{"num_hidden_layers": 8, "hidden_size": 768, "num_attention_heads": 6, "num_key_value_heads": 6, "head_dim": 128, "intermediate_size": 3072, "vocab_size": 48200, "hidden_act": "tanh_gelu", "norm": "layernorm", "norm_place": "pre", "norm_eps": 1e-06, "positions": "learned", "qk_norm": false, "attn_scale": 0.0884, "bias": "all", "tie_word_embeddings": true, "parallel_block": false, "init": "normal", "init_std_qkv": 0.0198, "init_std_o": 0.00496, "init_std_up": 0.0198, "init_std_down": 0.00496, "optimizer": "muon_variant", "learning_rate": 0.0072, "lr_mult_o": 2.0, "beta1": 0.9, "lr_head": 0.0043, "max_grad_norm": 2.0, "warmup_steps": 200, "schedule": "wsd", "decay_fraction": 0.814, "decay_shape": "linear", "final_lr_fraction": 0.0, "batch_tokens": [65536, 131072, 262144], "max_seq_len": 2048, "doc_mask": false, "train_tokens": 1128000000, "max_steps": 7522, "dataset": "wikipedia_en"}
MLP neurons of a small language model. Each row is named by its layer, matrix (up: input weights) and neuron, and shows model dimensions 480-671. Each number is 128 + 32 x the weight over its row's rms, rounded and kept within 0 to 255. Numbers have three digits each.
After each neuron's rows, "fires on" lists the tokens most often at its 100 highest values on Wikipedia text that the model never trained on. A number after a token or word is its count.

L2.up232:115171151135172167190129111150117156130151208135167126142129154106153088093154071137099110181147127071093216143128068105172170120123123155190141105125118149120168151118150138143171119175130124125159163092149114170150133121150098050123151127129133138126125144093119154078170077115127107119106056104139158157152098161152118166128107066183121084191101143120186101139065181110123085156056148035111198160176132129117104174092171099060129130150101124163101124156149157151109090144100132087128136147159156109095145105101169156092158154136113135077109137137158154138109131148199083121
fires on: "|" 42, " |" 33, "-" 7

L2.up1866:200118155123140172090156140128077148134095141130152129133128119093144135143152184072180150147102079113158134172122156141149148163142140122105064166150111114089163141138117112088118088127138102126133132100084149085149070109132118107088095176116157122132163148201127183090144156074097111182116138121108088145147167161171105112093148072105099133115111113133127118132105152116154045067160148134080085173165172075122116141126132155167160101123096127135112195087149136036111151134164109073110044138104093141114137151120092145166092075099144169111053137074148114125077067144119111155
fires on: "," 37, " and" 10, "\"," 8, " was" 7

L2.up2154:164173113077080147078213087109116135154159134126144148169162122086079158121181135064185145161116160153168112154073114143144199113124104081131124126124170094116116106101139154161122108122102182135103090138131132088113141088113187187169128122187169113130112116084121110113101164138093098094131100084098173123091131107109095149142101059155129118140134119126113145138151129143142125115099185106125152108090102126132136039104163149139160135156081134104155131103112099125088094116132097148156116080105114081108146108176129108103165141111157154077159116145118182082207180182107188124
fires on: " in" 46, " season" 6, " " 5

L2.up107:166100092168104157177110144096106178072127212118092098138065128165129195088160061156173159116117118125122100177086088081131102102120108123147165164177073127139131156139139106164159112147157072118105176162172135109119145137173102077090135171112160124137131143141159069116104179171098059142135161106169086136121139125160120141106137082152168159095108095138128156122135199144133113108134132138169177101094144115135089044146185152086129141116137170124135085163141154110149100090172164159139146131149097114149148134179193169168139142146112129167129136133132130160121079166183125142
fires on: " which" 35, " who" 9, " States" 7, " editor" 4

L2.up212:179132087185131133123106093125127070153167097205031112160164132124079137127096149222114069136158105115109111110083093134156080114145129124149059139128158055157112165090190151151089190130065130109054074189140123107127105129109148133097138169114121034099085117041131115139134168144107159152116117151139098107112109137134137183169131097092156157131152139161150154102091153100152144158116112167111085088087151109092139102156112069154144051151101167124105160115114139051122097097148091125103167143151090106137108147145101133159048131123165146115102127150173166127093149107107121148
fires on: " of" 40, " with" 14, " to" 10, " for" 6, " place" 6, " on" 4

L2.up1330:100137140132159125067102109101138183138115147147109107189154122174169144150094131130120154107108163067117109138131140151101104220076159094101113090123054130110161054154124172110162177147123128161154134109154117157078078096133106135178074190105125095124121197154125180153107072132127156143085128133191125180169114083153126106127102143176113138147120069156141143097125108102144127153116149105135174181120168132106110058144121157095111150146125189124119137143155139123142103077118150104138088134098158103093082142134132135088134079129133076105130175107117158119123059110160151138
fires on: "," 32, ";" 24, ")" 6, "\n" 6

L2.up2245:115157101081093087143107095112111071104196108189114145122118083087115144167107104159062094111169081138153111184111166155211166094102101195125147108146110105130126198129146171194123148081094170118119127098134085118093123128082099125143092185192118111167105178138131173106217105122157146165113121162122153102143149109105162161104141102132121153121106135103155097049097169114078149113152069100136125140142219130028118140106104093094141055077126147133107140159116159126133148200142126185101148181114107124092100152098093072154135133138069138092087096181115139059150130122186109135
fires on: " of" 31, " for" 25, " with" 5, " in" 5

L2.up1852:179186170065113114077102119119124097071104112129091145113139117137165096145138108111141154165155148094116136102094118120179142129109140100101141136126174147148124149137212138142175138114122151124081135128083133110184108067130123142110149165128191133153112126079120014104187106098123113102151169095129135092109068147090116096111161133171076117110090148049096177107081123130141141117132145108126189149126150142097135081143126047161167119160179191102121111127127111114155121110145109104068099150079149155129123124133148087120040100150130142177074135094121170159134135144140131088
fires on: " be" 24, " for" 17, " have" 5, " at" 4

L2.up1590:112165126143109186143072120146154211081091074108186134102127146134163122087172093173142120189143121069170155122136151065199139142113097103136157106129078154167151178121095170098141111151142124133134127172161134123179115187116177155119086214095109165139101183054070125153117129192115080125140117099066098043087099141157173151119092118180142126165105061135129136093075149102090140152161087158080138166184112134184163072208093048104141118132125125127075178199108130106156117115155176140108086102118045121110131094092123097103139171112091176114113069124151116136070178135103102120
fires on: " |" 31, " " 22, "0" 21, "1" 16

L2.up189:110176087091224144182145177120011153136117142093081132135118147115157105099123117219122155127144186112109157174159119136131080091129131193123087116126081100106158138193162162112128155038133127161115123131126141133152120141137165097126170108132041126094143113164186166108138115163119074113144160124126091115108138069157086169142095063093138161169179095103204159140114163214149123108072125096187189126181152113120158110112100084074164105077105127124119091098174061155185126133134142105121126133123095124112198132092125187078047155131082080114120099175154088088154139094155119064
fires on: "|" 94

L2.up1679:173155146136108132100183100131108144076123053075088116161073148144092119134044122137103133126151167155116106144122152132168123126078162123175071145088129105112113115167048117204179155140165152105073102150128170116141095140128096143205074118147130087119177152099122143127156088106125113110135116097166084097212153086113137153122205155128115112106074160182191122039133098117146116143152124160114112176099119084116147135107121150190152154097092134101085110144136077110167164118096113087083133121138136080115106121109179102125130054131114129108130089105126103123183110196058116086
fires on: " (" 22, " a" 18, " part" 8, " as" 6, " it" 5, " –" 5

L2.up354:141139107148109150129117111106117133193086185037156104181093146156103117088098133086119205116078131134132112128115132107099113111112087156151113191147143135123142149130096200095179147138115110171176132152091127111183112073146196195151230083099124159064111150091188105105206161117037120147092189190122094109163145109127096107126143080167115124114115082153165160153104117119126112119156158125141146098192132097159120102134108112136100127096147111119145115080123174110124177161158078169103111138154115122140106124099162156062154134103111126152135081125146158076155100115057100131
fires on: " that" 31, " which" 14, " group" 6, " not" 4, " by" 4

L2.up3067:138144117174140110108117117126122179124124149172159124105011143071090122112120139168181189147109094107107111151094092117151126156128091141142157153106100178137139099069138151201088106158173134115115149124081113102106109162095122144100131078129148165117092115095115119133184193122151135180118143116127108161135116087161128144168114141155101102115108114116118089089111117098135126140153112046083155076121070114170163126137156142149159124108157138116102160140177104094190184120133162133132102103144083106158083096175104200166139182137113149157135125172125125164132088144185147136
fires on: " in" 20, " by" 11, " be" 10, " on" 8, " which" 6, " service" 6

L2.up2882:155136068171088161130162108114140158153147121152144126142129124111063134116136129146118153137151201129188185140129132117041150092137079023092145104184121094145171089097199120113119095102143173123098176149148158131140131116098083162159099148166076098137070106092106107103147151142144077090130094134116135094114087102139168116081142081116173145208109144126211096110161122154136146134138174119202088043114108130132105166139165113101116159163127148145125106107152109137107117167101095121147153122104175129150134086165106103137096119155172136080095084187073200174125188129122136089
fires on: "0" 28, " " 20, "1" 17, " |" 15, "2" 10, "3" 6

L2.up333:074089153107083174140133099083048128105079116136230182139128151180119134115180103149140167101048097154153115140151093140175136204118120126171141077119093189079128130113145215089137150101137144082118146148159090125165109097074166105187152162151134108087165131091141144076169152106194103129121156127144163100171146123061149087129167177172141137193158188124186096088117081194141078121075089061119130119168135136073089134150149140099096107117095101122180205097172117116133110147096134132118142139116108130181050124147065103213096141103182127107125152118141157081171181162181132096
fires on: " |" 31, " Platinum" 10, "\n\n" 7, ")" 5, " /" 4

L2.up2752:181142144139132109098179158142110157108133146108128105113086138161111148123139212122155183173091146189139152150131162138065127141115048148145135152142155183131092126054141157112143118109130143090110142162081143080182152072123156144180137119093095156135124138135127044177158130192111076181115149177145125095175089160087106124127125109145105089154109167141097140153135147058138128133122054116141094163138129078144171119190146138125172124083181102091118120103112095084090158094169157111080115123164130162136120087149157166170072173141118133087141135090128137085146160141131119117
fires on: " of" 32, "." 19, " which" 16, " by" 9

L2.up330:107145148175113136150109126133128144110100159106090083101120127140106107150140110142103139147099079123161122123096177142095130127102161139095083184099114106085135114204100137083114131100194152119117182156158121148111129124163128101145121162098140094146089172160084189124094129210119145151138138160179106104082143135149140102122118115120108097121103122094111178118144100136191076156077165211149138092193085042111107176158124116086127149137176148100088096157158082082131150128120163160138079154152031115130127109161132127092150129101109147122178130107157127099145118133134086134
fires on: "2" 18, " " 18, "1" 18, ":" 16, ")" 7, "0" 6

L2.up510:112095106139108094174114136153187170091157132119101121178142108120170056078117125112132167119183107160139133166132133090130170086103142172126099102135072112073171095179141103192081068101171157131062144183157115204096157104013155153135109137126159128101139163079156086125186135083162164140147108101146104124115170124139100171144103105086116141128127141129141061098096132180061070113080067124141109096108157143101132080133131131102093145144050098075129143121139123169129099062105103149061108146104092081104178134118158146138125104064170129152129079129167119124139181137144074146
fires on: " " 28, " |" 22, "6" 13, " this" 10, " This" 8, ":" 5

L2.up1225:149119091118132108191134095157134086157102118120128159113136165166186124140095129159197192104146120183109115088123123128153181125148143111117111133107109174175141184132147255141092189127119150054118111101144109147125168153167117117096167123102112124173056108052116132055157110124094148122089127191123155117103099135168086096165084135141060092100121117210166146125134125130091149143162131103175106107079143110116198179151142133117137130142137143121140083115194116122140161181180083072132124153147098112084114200120107140133139074097101148136125167183137095076149111131135104129
fires on: " also" 29, " it" 9, " he" 9, " this" 7, " the" 7, " further" 5

L2.up798:078072106114102146135163159173107146107148151149086132118100147105073121144051073154117117095106056202084112121072162125092117158118143141163123125107076161104150152166156082135126152136127156115120132192122131146139089184095117136124104134141127109179129161115132163108145059159089104141107136150147107140160194123145098155106158140129070161110134135131103096125133111100082087141124142104118138183185127146105123070088116133102141160128125158091174129172116172173064070137112152131167091132088142193103147121109124102086168138078145106103181133090162095133178148111123151099
fires on: " |\n" 43, " |" 41

L2.up1968:123085090088128089141147128116084061107114105141080110105137098088083102113173136110177117114074151128139073183124092127117137106134157091138150149104139086135131107171138138149138207144072192084130092191139144116158107091145135151153118216144135127147167115098142112131145118118137134139139088093064134131158105139131102093088137129062112121237144154104139166186107147109114102188107118144134109170137145120122122144179146122152089092099132091081115124100084135173121116171114111102116153079150098113134120111122183130166088071140140088127138109115158186170195191136134146126
fires on: " at" 37, " play" 6, " f" 5, " under" 4, " in" 4

L2.up1267:140147097159103091113066141097091159168131119134188154138109144153146113114099024103076153147080154119137170125141169115168131143060179082114144145097116074129134140146089085103106140120158098141095140135122081120138155092119122140149173131120125091095174102139060110175129192164117154084101092114167188173150114127140159109145189124133128176173152132144156167106135105138149147139159111063184122161105164134203105125130186148224097133118092143084108162123127122172105112147089106072088138142173130150133111167138156150134118094096129118170092153056131070125075131111137102115
fires on: "-" 28, "2" 12, "–" 7, "1" 7, " district" 6, " $" 4

L2.up1422:123196107156143129087131123138095213101067143145141126092091129158131133167099134133125109149090143079102166098103146116177166170124195129130165059231188143117188127095060150095091135101150136119154129058156153170094110092150177074149179094124099158141132147101121185165051178124244137187110144135099052087202146137162156121077145092157073135096130184207109141105111156133141065140137106131205097176135123138109137124173154113087181134119155088172143161096144145124180152093143175137157100130130148153083143104162139156070131139105120146201196097090148156124139109110121088133
fires on: " " 50, "," 12, "1" 7, "9" 5

L2.up3068:111135130152069086168086152167082103129159161070162098132144103164165147103112103125067157106167139141115157164132106131143097165127140106106155101163129093112161151112170162177109155113174123169109122148181127171106131102163101118165122143127126095133060131108134061158086042109138132146161169080150091094089079153109144171089150128126167133118161104071140069103135133111115110113156143139112160097137155162160169123149167152127098160148123115108093163185083164083132124187180128109083113098203145110152103114102099126122153094141123186136120095134117135137169170118168130125
fires on: " |" 91, " —" 7

L2.up1143:096206075114134172193087092169126111163111117131156104084109102111135154116185167192118120187132117194076142106122061106141157115137110103106088144134159137120124166081101161058120161121066154081120194124128118120143107121148186084118161158087154110110072114129077117128196145143128109147115139120128086050159070104103112151128111128119088037109147175090140149146119088112128121096113121121146094072123127145091115180139206075160100106149165182104141095165148145093163152144135091135131124108146183165141119155139148075161143157120146181150127125108139101128114094100119146108
fires on: " the" 55, " of" 12, " in" 12

L2.up596:073127074146156135099101087091103155155178170060121100076159103153127142129129067130147129113083078142157136095114098119119147145198142159114167108059106167081093127138120171154124142107106145134125114168165218118120153112091138153179090122112113141094114094119093158128207108124112086116151101103179123113164143136111087115105149157086099150084120095088116115163101113080140095169177133137135129141120154140083139141116091076173147130129135160121167105124123126115168096141158138098177122139126066106154088093092182194095125157151148095104201173140148147096155073081228068101
fires on: " " 35, ")" 27, " –" 6, "1" 5, " |" 4, "2" 4

L2.up1211:111106121103058140119125164151150099126127112138154124109189112133130091159108164072112128131139175079164160137088147123165104141186134127098180122192183137071105107170166126107157129126137141139111132155109114168164192117140119164071113112170117131171136077106110124121095060099127135146156125126127104105222096139194136082134125060165166135094074134121095068083110120116083103147177114110127173091103179108156115158148183156085151101143065138104125149144148138119108120105131117101106103138154160149107099112115074113163111133099120156144173119149127095142155121157174155177
fires on: " and" 30, " |" 13, " were" 9, " Some" 8, " /" 7, " have" 4

L2.up633:130108142180122090176112080083178192168185100125129131141148138146210116037038092147137135112196117167116150089125158108035135141147127126102166105135153176101121160117116135108091089094185088124144172111154187144146107110153189110129127121097115140106185138143126147138143124058126131114164160143093027121090155094089155113136051144144088107128099118163081090161137147128147087163185123122106209150071174139170154098139129172131173136116074128156092105120147125155091105121054152131204113086086176090093151148157098115100207128101132096099136156112128111133113092144154143112
fires on: " It" 20, " it" 19, " is" 14, " also" 6

L2.up593:107197132155088156153137118078104162076127097103192108120130132148097152141115195094094145081142115132093132116143120079096116090194069141065072089136110143119129122073127092125128104091126068159154139110169085101155130206115109159078150090137140159151177135098114168108175098137117121127097182064122141096115116103129116178134099110189143079175104103125164063061169152094115079122150084142089098088118118159135183166166140123122154114142123183173150150211136139181166150105134098100115135128086158077107081176102161205098160138109136166120156156104115156106089092145098154145
fires on: "4" 24, "2" 16, "7" 13, "1" 13, "9" 8

L2.up1083:139114105144096134152112112074128168099149154124120168142140143116139079086128145187131162103149132154184131116090083164111129138113109104135169081081125175138130140117124126106120111176145106109060109123160129090088162196098118120178188135087074195100122125077133116200149163105125111096130117106133126113110159144135078225103059140157186135107091134113112080062099114153127144113135107178149187126091114100079108113114116121138072158155120117126142101164163172101090098136133153118074080136154106109120090140074172132141135171153121183102133138131106162112146175192102126108
fires on: " |" 29, " (" 14, ":" 13

L2.up171:152185076127058108097160102123125148157136193164151112187097122155107111163125082173096171149204162183102128126117143100130148095107124110160139150133166157118113107152063092111166126148122080092149134205118089133131109181059098140146126091147105177140099104142054074170117141082087103165120085188098147143125155182128110147169173114112168133163080119164149184118119138079168146105165097107224097125179217170173156150160144152081134133143093157169112135145089085130148163136086106143112135143133115129145108101087108152109122143087101131134165109078150088148099140097116079129
fires on: " " 28, "\"" 17, " (" 12, "-" 10, ")" 5

L2.up1158:170133130119120161089085096113102187133140150158100125173138101198143189154162084170174115139130123152118089151150122118097142127059106147148133140152088084103163156127136137123148160177132120105156144130124162156095183119155148068203185114078079101094103144095121147133127142092152070119127130111118171145160130142159121143126160123099132112102144125125109170153133144108141121154092120146132108142186145138141125097183117137076161114140141098127100137093078164079168078116153146139133143133116118110118102126121097107088170118178109109116161152123113238143113128122155070117
fires on: ";" 34, " |" 29, " " 20, " The" 5, " mi" 4

L2.up656:133064099137157131114096137142109109134079190060127133156124064101116145117133129100155146149123121099114127096083209102110134156157125103111108135143101095182087160143213149081115131072148120093081135147121112110112123105162148151150135179121152192100163135176115133095136063118124108106093148136162088139090135113107144180121164141076160096095154109071141119121079142185147123130091114109134119139106189095151119083155165133115130186128086187194155070140154163151114122173077134120122168187108099149116121141139123218150163148184143143139071126160178154119085150136162163131
fires on: " " 38, "," 21, "1" 7, "2" 5, "0" 4

L2.up701:167164119097140107114122072130119132099180145170106156170166061109115157155020110160203160147118167133160167061083154174134139176160092159123082073132072156124138142130125110135173142166133118088152161140080155178083136144159120169118136169173109083174129117147147167128162130120134128151066127148146133130138137148102145115094154206127107158094124127151221073110094180141150117109092143083118121125121135101048119106158105052115112077169128178055084158088047132109113133118152101121173163196185179095083098126079104126146096142175116107128130163132119123109113113134135131145
fires on: " with" 27, " and" 16, " for" 7, " |\n" 6, " &" 5, " to" 5

L2.up2526:154134150120126178111116166157085150165120124153142147114089094131136197153130113220141166148114114173138140101072091156156149064143151205144104120089139174111162134158131143130108139126121193117119158138148149171126107094147143114211108129116118207094112146166177153172092103212154104150121127140139162078159125129076061082092127115160153122073129125132050105121168130101130059179106122128136149140120136143115115145171118114144142134161124160144097207130135115083101106141178193162112076116085102171089094083099161158076131090100164155149163111087049172125098151107124099113
fires on: " |" 37, "9" 26, "0" 9, " " 5, "2" 5

L2.up1128:111168144162086152160171106125095111105120114125137136068103095158140133141151124194144143152185060138128201134134089123203157082206091137109109149124102148122117191064141113161073133192177101111096183135177165171085128193099124099112111089137143125117125100105136006139127099082141123128070088104123127111170159118130126066045136151174125150122117112115113111149148202073123154131147177100143144081212127157093162143145175162174051126143105184104160160155115154055082123143162137136107163110157190158135110128056147139099142111059079177160138128072129135122132138074130142118
fires on: " |" 61, " " 9, ";" 9

L2.up121:168110144108123155101071136112098124109145135135133099163079081093092141067129129110138168126067202100187036162135149159138156160142166165131108170135100122146169126110163138147117147128099156009138095130107193131143166100095157045195098141116126148115137194141152116172163167117133063115095056106102100096128120123147140149141135069099084146103147152066102157150119147150101136116176091103140110130112140148115181115100092131095177110098109170118111106149128133068128127128170106130120031161168080107133100152129169110148116133214108124112100069162107099147123141097127156136
fires on: " on" 15, " as" 14, " to" 10, " of" 9, " which" 6, " by" 5

L2.up56:163188039169120165100061072124084126105169147160136139117101134133145080160132158118139184125147158144150129057150115160141113148078148133107124118065053147118142149172175126124130140113210097139076172110169095166127111146177137160127096097142133189098135162185130130070102125143105071190103119109147170086159084146151082181155151122125128165120145074080142109117142100141166071146097147080142151097080210092091068112144084152112137099100142140146061133104115146158171139150145146197139155174112144159112112153139105140117143108101101074118156166134172214094136068194062138147
fires on: "," 48, ";" 12, "-" 10, ")\n" 7, "\n" 4

L2.up2969:108105146101121137156148084149234073134193097089147169148198177097128082145138163153133163127134152099160132096124138130182126116109123148156136123154078099144115179157115096085133132116185145088087154157159098142129137168147111215144092135119112127154098045136110065130109124159092149102150177054109106161188151096116126141175164155128154098161137112109180108140155100188100119079070076187118114082145102124124125114083138082147101194117100175107097117124119115161132095137136091154060201161165157179138110137143079115132132080138152149123133133100165127156150077146095136108
fires on: " " 32, "–" 11, "×" 8, "2" 8, "-" 5, "4" 5

L2.up1322:182086114143121090137112126138112098128101111096197144177105114156074098118082077144119177129110133127061124145068143171146150101116162142154151090176097087111166170128100101112169064154164141201082119151090130201130137178167088153134078088075116160103112105075087112129107160038151141094070083070087190135074131147157081095163162159096164173119122120094134164057141162081084160106168133142162089126161114128138115132150076078133120123119141103147102086157110149119137117081122109088097130111147107088122083144061133124129086106125145136165110107129131113177116102120120124094
fires on: "-" 42, " " 12, " -" 11, "–" 11, ":" 4

L2.up1903:140123107129088124068128132085103148100185096098139113153092145173163158132152114129067103145132093148086093141097118077155123112087148159085098109167111158108099086139081110154109106177113107166085127173143118097110101123106168098128071177152118150143075149081160099065100108114040105150167191087129151117098145178143131065181146100130106137198126086157128107123100155145173131105118082130087112190137108100126142126098137111120191108153101198105170142099199116119199152087157079165127101155078130139149154164143090080202152079109229114130080134127099159116169127163188078093
fires on: " and" 18, " he" 11, " which" 11, " was" 6, " express" 5, " that" 4

L2.up2494:130137140111139157133156156140113121129176089109146169196141151108110139133167121116108146110157120218192168146148076116113155136115131110122070122127124136151138149113148149161135092117176107133190091109144130123100162160116173070105161105102141087189152078137119107111155126122131102096099045213174145099078105144164107187115135133165152119089109119133117105067072141095153152078149109130132117139105156089137122170095108164163097082141171159159085120111080160054133086079087133147169094088171083089127084140157104113145102112111165141139157174107094133093122131180158119110
fires on: " |" 47, " that" 10, " " 10, " said" 5, " wrote" 4

L2.up1421:088129118189166174162141162131128179069110142140187105157110097142142077077101142149151138135111143137140165106104124088163106126122171163138148101103146144159133057081154084093179146090117074099137094144152107165200062127127114102120093151098109166150073103089117132148145122174113131151147147158133110075163146097184083105102097116132091103130101076071159128098049117114127110144131187117107175152157124121105089150141136120114145156113148138207110153158136087155144122077126157153169139109131174117131117104158147114172110122051150212095079163071108107095142108154147125117
fires on: " |" 52, " " 12, "." 8

L2.up2438:128117136172185147143141165118055066123154158125130113139113098114139178106114088133088182167140116076128166106103096148093151108153164127183174095140161105192148101157114100139137169090117121133079083144147163103144190096050159076157203142138141118096126150103151112105082145089146149172114075153149174187088131108106106127156100094118142128124162137130083113079172123176192147109137124125152145107146144163157096129093127129190225107147114107144114140166157116103047082138099180100137146087095099153080068144185114125070108132108145075136134149137194125156094167090165128134
fires on: " |" 72, " -" 9, ":" 7

L2.up2981:074159166116095144150155156098152129089157130108124164155137117140176078059108065121117140156087132130165119131109175180122138157142155139157105127126171153097123143124095159138169135104107091102111114122130137163181143104075155123136129090112155136160141168074080176073180157145135143149110090145136082165148112146109107158125106105158113121134103139129088118114156170077145158154152109095118123147135138073130105109091137129075169119127131131120142142114130144119100085123078134181114124160098180164117072042110112169037116148119136113088146110101129106105164145081062117078
fires on: ";" 36, " |" 24, "\n" 10, ":" 8, " -" 6

L2.up67:113124134147171151168096078106121134127085068110063126126125106144098124086113128118154169123156136170112159098183105159178109114126104098094114152158130128141139120118145093149141183120183086142102073061152146092102126137147136091103123126118128139117095195156137091133118150137175128075140081140090156103115149086160120199110098131109127118112129078113175114064079212086160173086147110120095155108111132094133089107150145106113149121151130092135159149060161150112162048204149120163131092161159125132100097140143133139151160103171070143144155155115178166075099114154131093130
fires on: " " 39, " |" 13, "0" 11, "3" 6, "5" 6, "4" 5

L2.up214:141081094150117136123166081092085071146166132210127207100045087107138098072118114154122164063156153101138139170127187115159121155142127160150139084105164130155127128167139131108087209087101167123121141078113157076104148094139168082177182059097113131123146094102110116108108133137223185191096133179153145187106142082146111125193102177124112140122129086092143107025141104123121109086121165141111166152112158132137108097104120089093126173148141073191146098131158147121103137124096105159112139185092105115112105091137108113123132182156070121113128186126146071135100042132129169079
fires on: " |" 61, " a" 24, " addition" 5

L2.up2858:117143146164054126119124102093087116081153169100138110127149073184152116126148079096162116173121120107132147146119111115142097174114136085102147124155077140124113160170112126166163124059108113144124163186135083207128117169147164151107096188135142148089146134096158094112114113150194090096190120097149113093131092106121152172117111174105076081159151123117164081059133174107073111128137146132115133152134162092108156081119128144157085150136131130129086137104093130137100145175162121145030102124124119125125076101143130161097122061092079154155115056137161112105080072095088158138
fires on: " |" 64, ";" 15, " " 7, "0" 4

L2.up2919:072156164108127142061121141147179184113165104179136128140048076195052139114122140148073118092079106139183130159135154126110115137108092117138076064106109106116077120152157139066162113140105133083126099116138152111159119129082139118196188175123059120142107135072160111170123117020104137138113177111160110116159112129121177124140171106115133196149136118143110095130145109146110113093134161136154158130136145160112114148133153117100111092079130133107095107113166111129117122185140166159113098162124120132121147113136106084159083085136084126127136154166150139173089127155170115091
fires on: " a" 25, " is" 24, ")\n\n" 7, "\n\n" 6, ")" 5

L2.up1891:136112115096158112137112120134103180139122118195057111133100135147113109149118063167122178125133167111169087126141144147066131151129112156147162176082117148105143033101117135116084076133078141102178140144121134061087116163111102066094079145123113105155149110114113095122115112184161178042142184171158129114058118123162110123169102167103108076074134138133108150107175163123112109130104156131129072117109172163095110185084149144137089088098087130054134178138124141111114114150141087131217104159126136113137151121113124173079115146085070104084175089060145146058135103126125091162
fires on: " \"" 35, " that" 29, "the" 5

L2.up1902:133140166098088149142158097105199129144147108149077140157164080121193074089140125164121113137158113088108114145155096153085091118139094154097142151089119187140165143118170127159071122121167125061140055107178157123103125214128109131088133121164164108157091113091168116115131073154194113120063145069120126149200138173128121146101130150112130105094141118084137142154147145104160116077120133157093086118109153169178121137183164135115097106123116156185192071131078098155109118088121117119105108103154162104117161132105144156119164118159237135089121164115109144208102084183070138114
fires on: "1" 20, "2" 14, "0" 10, "4" 8, "7" 5, " who" 5

L2.up1697:147075160201083079098136136168037171060221162141166151115169129125000142138141111144116139170085144098133144119122197134135179145133132094103119087172093088226116152151105115142126093098153104088080128097144133133069147125095142143119152123125148144146189186093135151107124145123146076194166074069105103149091115106123168190156131087111107128130163112127113156073156064126092072126128166157152147160119143107112145150073109110156106165177151047080104155187159105107067042090140134132155085077113112113163150079108077136143077123149130111143124136098157150156121143149204183127
fires on: "4" 31, "1" 16, " " 12, "2" 12, " |" 9

L2.up2339:115092133130163129121133118178011184136128113137147160135093081129135148133114096180087138091058131140112096141105059125179147136087132170115148127116132081132112229133109099134137108115152106121113146141084162130139140110077085120111157050112119116155180143162143143091125139087136142178131124114064169179038126171140157201122140094135118206162179193182137126131124108132114144130118091157126060077177099137066182096064092139205097102122136088119146148079092198120141095085110133118147107135117110149112101103096098109221126078124138139158164135159102091103071160097174114195
fires on: " " 46, "1" 15, " |" 15, "–" 9, "2" 5

L2.up772:076130124205137174123178153143137160070101133139180147137168117137117157144122133143131170117109062199128130108142140042145109086116102154087149093097100157104151134180123120178127123166118204138108128185111126112136086151115150161153067105104125149109055138141129152141138146153057140116191139144135158077108124154154118092102187182135116142137156100132118155097135108145128043149092124100115060112114162144105158104122083121135148168076129066111155114126133165157124128082100120148135081109134129105153086155126111154118186154089155121082128161138137142138164136144146115125
fires on: " |" 57, ")" 8, " " 8

L2.up2909:126123085175169169098123136152088121105125099138076115081173137127094079059088156162158094127121104068112180125109151069149104152111079107074110117131076103108171136095208131184170152108174172133138143190151170130108114137051083127097141101098094143070131152173096186103120112114075139154111157114159095116109146097100116167081121127091119096133127129093155116124115112097094087136106102132162096095106149068072118132182147121146152147132126134167074159203159160157147091122093104135155140177135136148165100126192162144116107153147135172169082130142131125162119055182112180153
fires on: "2" 25, " De" 16, "8" 10, " L" 6, "1" 5

L2.up570:142137103136133094151125172101096137141133145119147160065148143145120150063116111161113128167212079099105127123186102116142129106084160165167146137078111162160107083103140092096198078162086187115188097110106210135097103168157134142094165126115146106115119123124126109102175087149122111140106212104132149088124129121136137159119112116124139157154096086129158112150098152108121056113082184080060132116081110139227195151133130082130155175165177139130126099117151122147092113152120107080150172154145094146184190151110194106144130164138175083133089157158142149132129099089117167127
fires on: " the" 27, " between" 14, " |" 13, " as" 6, " I" 5, " The" 5

L2.up1700:133147106154139118165090079128102178122142187045117127088115099196124100132145118136111158144145158149127130142134118114133129143225098068076084093132169106127143187158133153081147154205154082157092149207126094073112167125172096160154177144142085126075132151150108100153074124204148084126187182090195128109076114131217108137156147154091129162143126053136129129102126093086158083091144141108112179076175101168087143083138077115096143118059126148087124169147123082150190180127192149097141157102159145131114129116085117116157117075181089145130147128146143135086100155140161113137
fires on: " |" 44, "0" 17, " |\n" 16, " " 5, " there" 4, ";" 4

L2.up1133:171172120128110176110135171143155104057123076105115110119157112095112167163087112123123152100096143105135103101150096130086159075086132154178155138092201054106095111135112127175147202101151131099140121143167127054102079148183174121110116193167158145193140095116168158162070143106132152208154147096114125138153150158090118160115118126145145123103133084175086136093116132106187124108152163131089121120124081123104069115081181064146110085152142141099152086086082107184073159143171178168150117082156122083114105085111147129049105112155132150121135146204129102115153097118155158136
fires on: " " 61, " c" 11, " Sp" 8, " T" 8, " C" 4

L2.up2569:131118075113097198148114141087086092090198116120142142095122138142126123108119176174128098154143094137128145125132092119084145121115127145130148101153097114112137143173148139113116159131176135128120084188128084129124086138122097154108098103116067143102147130132138226138153114182113070117104157138113104084194124141161109136154122099110083090183177162106142112171155112089144145151062107140118178153184125083102152077150110109179111128126135158129129169138116122126138130151115155133141107140107144156115142182235077119127098119154111134126130138072141132184125192175160155102
fires on: "|" 46, " |" 33, " Candidate" 6